MLP neurons of a small language model. Each row is named by its layer, matrix (gate and up: input weights; down: output weights) and neuron, and shows model dimensions 0-191. Each number is 128 + 32 x the weight over its row's rms, rounded and kept within 0 to 255. Numbers have three digits each. A neuron's up and down rows have the sign that makes its largest values positive.
After each neuron's rows, "raises" lists the tokens whose logits its output raises most directly, leaving later layers aside.

L2.gate14:160096105143115144115123109104108108121144116179172132152016066120116073189148180174106073079095140138165144155101117123106122143152115144108177123102125176097132152064128181174096113115114138108088150164106124089150132144147122104144069104122147062133107143168151100137109136114121176146127166099129107168083117087103139107134137124160094141127174110124112175117129170077115107178200094088054077137157144095146123132090195124162098100099100124133125160170073099107147130146162105088109135111087151166099081099195126120099097072104061114090136149089113171101139217115139159111
L2.up14:137137086094187111131134124133144139113088135156129159142189111109056131102137097099152188135070130157016193103146128137130124116140130129146150118098135078188114128072176088136119107109115176166138117111112112189104099130166154107183161144137035127093153119125144169177151108168210084086140107112087153126146155131153137181180114148146089117164175138215089121142116108095159144122147134121125091124141093063110153112120173118110108108107126141141112128087110096106168148160145094086149078150082121119147141210131114150107123140087058139135095075115117107129132064183095148137
L2.down14:071075106145083195119087133132112086165150117190163113161036122121144116144148119137108091148158174133147116127134238115101153149176180146118204151126135131157196111056144175163151133162097140121100153146089130128176124139145162159113080161140159128113151161096139093156142134125090153200073127143105133125157086110131109150086126092129129119150178186122084114167177186111145159148129104101125146180134109112206111141037144117116131091136100167111139181133123116172155109165109124125139146136132164145132134125150123112088158074074150129131173156120112140107070212140123112145
raises: "DST", "loan", " whether", "sburg", "tal"

L7.gate25:081111130079173108117149100173165138121138166105141082171138106112146098138162172123129083139113073078127103141178134145099158169124178163091130110077072163068099157123100129113123144143164164073124095164147144118148125106075117103142126182149196138096114155146136167081129136166171178140165143103164127105161139065085123218177107091123096127119144127073129142097153161123211105047096134084125135182174159149119119146095107140166172090119140091069114116133124124160142150155158178116151124133185156113123145127142148099154178161117153096069118150167092184120118127223133155139
L7.up25:123133119122119154153109126169125149126146102157051096177129108117183135118122119153105101140148118116097135151146140151194171108127072180133147146147143091129167168123190144105135163158151111157103109092176172096076138092120105114132104114212132183194117215149109042101110161117074131149127106085140099122087184118094162100098100105131180063164153143138126158162160119134088121130126117083109123198094087096092121106099160113177096092153123100114125126139182084129091105069113132110127121095138152106160110135094184110153074120115133114116083111141138063147224150178065147151
L7.down25:135104158158161159051152157090096106130121158167143079099182148188131154164126099172166085167174063115116181129230151198133108130160175155181112119140194208153064131104145144087118164146140167157138163116081106120176147087149093135155097162172169171168061095153180165156133129137116143120139148156127105108133117134102127079140123156088125188194081124090131139132125134110156163093131155103128166133147109090112141099143125125143126102158151128158084134137096098176166164147163114153094131151144124069119134146148128089135084099082112129167109121165130132113142136204069106161
raises: "izing", "ized", "ising", "ym", "ists"

L8.gate85:175103131101130136217082129083129110115129186139159139129116174124091126174148134103077083194035121132109180091170128129181113096098142095124179117176140183113150188123142128157108104117084097087121151120131118177097116165128136148156119177182175180137132078141120130126194107123123183119128173112094125105087128141146163155149111103171166149149162136137142100132157162145082058172144090100160162075090090129181169138108113159187129102104082136122112139113118145121126078119108094037147110136102185150151123133153143158164142100126158115098140124099109140156046094162109124063
L8.up85:151161104088151200149087094120161143152127194137167130171156158190118141168125165081068100124110178135051153119125147123148146093135121182149193153110130198151169178092104170115153109144099149093167102146140155150156108131134118131132149064140126108123064113155145123111105115176133107113138137112121112203120154139166186129153102154166130109185154168128173097098190088137116102069139093097154152075133091130081091097109115105134147104143115125174132149114124118133143114083124081100125110112126209130122122131123101172115168057218116115132123078146100106152078172101172046121
L8.down85:182123127122136129143103163073102127153105150089142082138106083141098181167146183119065140167118141147082121111084171160119176110113133112134123163145158139144124177136118178127074072140114154134147123133129169145119172142153151100134086131146050123075151150103088150155128082097138056082113127218171133106097133101134095111126164128133116101119106110129123161171121193160172123077127155164179164122121153182158059100145143111137115160099105152067178061078122094111145156158139098137103064149102099150145114149106118127076187185240154113125158108118114151120109194107116144114
raises: "ava", "ave", "ame", "avi", "av"

L8.gate210:127113132100184096099134144141132158146104117123128107164122113141153152073168154198144091134109116133095168122133212127120081136110134148116081100108141097100132128145170113159081059135141150114173094124158131136101113137089185114107116152122159108107146081159111136126111129067123165159099110131129155111161114071169085128121044081106160168123097027077155169156128169051147183125090124118145177117165190177120153104089149127193192092127070112156130139090123145111120151116184091176096132164107157118160148100123184097202168136117097082113130104157090101112161089177115118137
L8.up210:078096120095174099144150125134121139187138110135125150100097138166171116123120127085128137122083106135086091110129178112069137172020093188105112097116124174107122074159127147083087114088105128128152130122141170195141131143218148133096089119078118109155105104110114137098095049155089124160183085115168092169094131164185122168124102115145091178117061172095142189148135112127123150177150141151144114134130151155115137106134102141108154165148156157095098125103151079120162110154117133133185153091053167101167137178112125131164144078190147170136161150095094104129132095145174191167
L8.down210:181041080121125162226100137144097128174143151155167100112063154154119169154073148162136173174156092153138145167172154042081082148094154122131094155106134080140133148087140115164196114164131196115141120148130084121117142127112109120149126179129134117137131091128027150098126181125130164163109161142088113100153109130103127113087106127140148133130102151113072143145117122061179159125135164163037088067134078137101150183101148148169199092141138108095154087104116112101135132127146144135085119138079134123116139111108108164101125132122122137179117164117070154099105116166104156137
raises: "ite", "ature", "urt", "itions", "uer"

L8.gate90:099081091198144081127099128142127123172104167154120157151110162212168146119149148168141118149094070093163078170115165110105149117120129181166152154097124079117121171088171127151160141162109175126095097095135156096132098113127052130149088182141127126108098113096148114112152123131169114122185129172171162081132134138110138139162128147103136171184095228107089210179123127086117194112124123075108202099090106078194133123170131084088124139116054174126148137155068170095137145119137121146141147140124081150178155161119091144105153138097116178139114143144103128114130129151151180122
L8.up90:102122113118102088179105124110104114127119084132150113131126093075062101104086154162095181105147135168244129110155148174162154117099127101096120103137116107115087211161141138179101118146077062183127130154148124126107130137139170171127140144066149130110131113156185137071116123096151124083119106131127094114103101113159152152165114109157125102124103145135085121157113195186109205173112188181146149132109083148179100123110118083127126158140132121171147152090127100136101173160153119101160106088077190124120117087089109127117085149178123153076192137144089143121151151079057144059
L8.down90:082064146107145095154122108124148152148125148169133134187153068145152127096140174125164138156120080112105146083161137173140139141097119132108132157156142139107139119119103120137104126123132092135145140143211118061142139102138113122150097115158078132095133105077131140055104170159100157158137142186071138136099151140149089111150146124170131154159143207069085200129094120164183099140100108149100133123140155052133192132076132080122113210118101188089123114099145190153092163175100137148135114062162071182143113152137081142162187134088104083115161126157120202153148104121089137077
raises: "aged", "par", "ines", "agan", "ete"

L2.gate104:165191165041163156160162135118109156118167170179108141168110121093120128151151154118133123155171129113117114078103108157159073196080122110113129100149155133085071149175132164157113134175104122085197160114126089154160049109078114140195166143091122103125111156163158090156194134143169158131098170151127150040113130113028105146160111177106102155124101122099118094158082138096151077162153110128128124114109182165106110114147127076164118049112124181131092168120167185161132131134103142163141133124125120139168135152150120074102145111090087168142138150143134088135084090135100143135
L2.up104:147171134088135172179158163209108112128148102122170161125078200094149151129128124127119091201128135160105104108150087164166115190125084111103148099109157140073109094113127088147119118146126119093164106151146097098185085117143127179212159126107125134129142087143111092139162068128128144134149147123096151016121144122090125136132129178110156109165137118136147111197116100140165107142175170113104117130127168131142136097159156099151153123098143131107096133127126137136181100175127118093165116100123128166169089121182117137128150106130114075143147137213132125170100009197147116211
L2.down104:112087124204159088165127115102104101115126105059123101068110141118148095162135132070143153103092136120074116155153130112065098068119125189159111144133112142143164158109143080116101166121114130170093110151118146132092178131216144202086133161113156094114174121122119157141069135106098113129162090106118092166144123152160138103131135087111168080086209091135151114100163140150081182128120131120130146144125150143172137105138118127064112135158077110075177129095065086107105150147201181125084076101129140145101124115153075164108055158159134084164121107164089163128206157137140148119
raises: " of", "ing", "ver", ",", "p"

L7.gate187:151127143111141092073108172227092127140098114150197094134107122144174169139140154211141089079098101087113167138150128095158110123111141126098134164109036130127160121126133130122119110126080121178154164132130125156100147099144162146124137076176183103141080063164129086081067122098180133150099086100144113120174169123122137130113108136117156167088202118089142145099128135108115145146129061131130109171151114114115101155144104123146134156105127140156133097122136086146078125157113148189096112114153162089160158121140214143101140213074123156137087169140133097173208090148101088070
L7.up187:114118122126198192121114100095152145144113081158157132139150107105119104103131140166077112074095119182142144176138151136132111198231129138079059104098114182141111132161121156169126103137191112140161113219101162128112147117120098119138104140105150150142130125143096076187109124125111130134132106186135135047153153101173132134123122133137074131148163076125159124078129095179123200131127090085206141106207049122143128172094101156113126148133097129116146136183124121139141123073094125100120132138150153129102088139070114124204123127080074101176093139140117134150156139101134086173
L7.down187:140125101119111106097092149151090177119092166134120142151131122137168113141079158159090064048154105094219202100181085135100149117143116125147083169139149124083091165119123150105106140126123098139101160115076153143143092115096140139173155122128175156170156175135100079145110110097136126146088156144080107132147161138128102105109145151135077104098085088133086101083156168150053164175163090132169157177159143124095109183108109134111176193140121084167137172136160107153131152087085158128104060090156056092141156110140115202138147123160152136180146111209165119127169104133094121139
raises: "ative", "ation", "ations", "ution", "ators"

L8.gate169:087158079121132135129131130140151192108097153179088133147074075129086146121089123163155131155178191131030131140128097168094153129101158105143075085144171115091112126175143110043120202126161084169122102141126113143148159151107107133131112146107154114105138152116153120029194108118126109158170139144139145137109171165123139143089092176181156147154157131120109090114088113217151158149151139088071183120105159100098122156113122132151153143111114102108083129112183198171153108099091123148092105138146118117179080114094176115142128188111110110202084126147191136145114141121130120167
L8.up169:143179140188091084121109104146083105172154121122212107143126100115147084121185138147105110141137117155083123097093123106102148099147127113154125147108134073135135129130152125082089139162170127089169113161132171091101090090127124168166129078169109111174103169133139091151090137132114135144139129104131144104151122164151090142114125141115079156136171084159108086150074129097197135122166194105043206124121207129122188142163075098085110117188110101117116114109092144155152148109133170028156104082141167109107102159102133159076176196100182114170111111104175103090127143147146085140
L8.down169:135079095065125144144150118192188176138148141158113114102159188152155140117173121155155107127112193150118059127121141097119133093065107144116104128136079159112186157156158138165139100058150120123185086128113173082120086163134133148119078156165112112156156150157131156121111133100143190137113144143100076206137136188163152122100163110130109203104131125094098148160125132088064127147137176063095123124205086176086079083131045156105130147126121091076103163145092157137110108132145148123180115082096121109117101201123128121095131097149134120100135116140190101141092120088144085144
raises: "ts", "lett", "tic", "ted", "tes"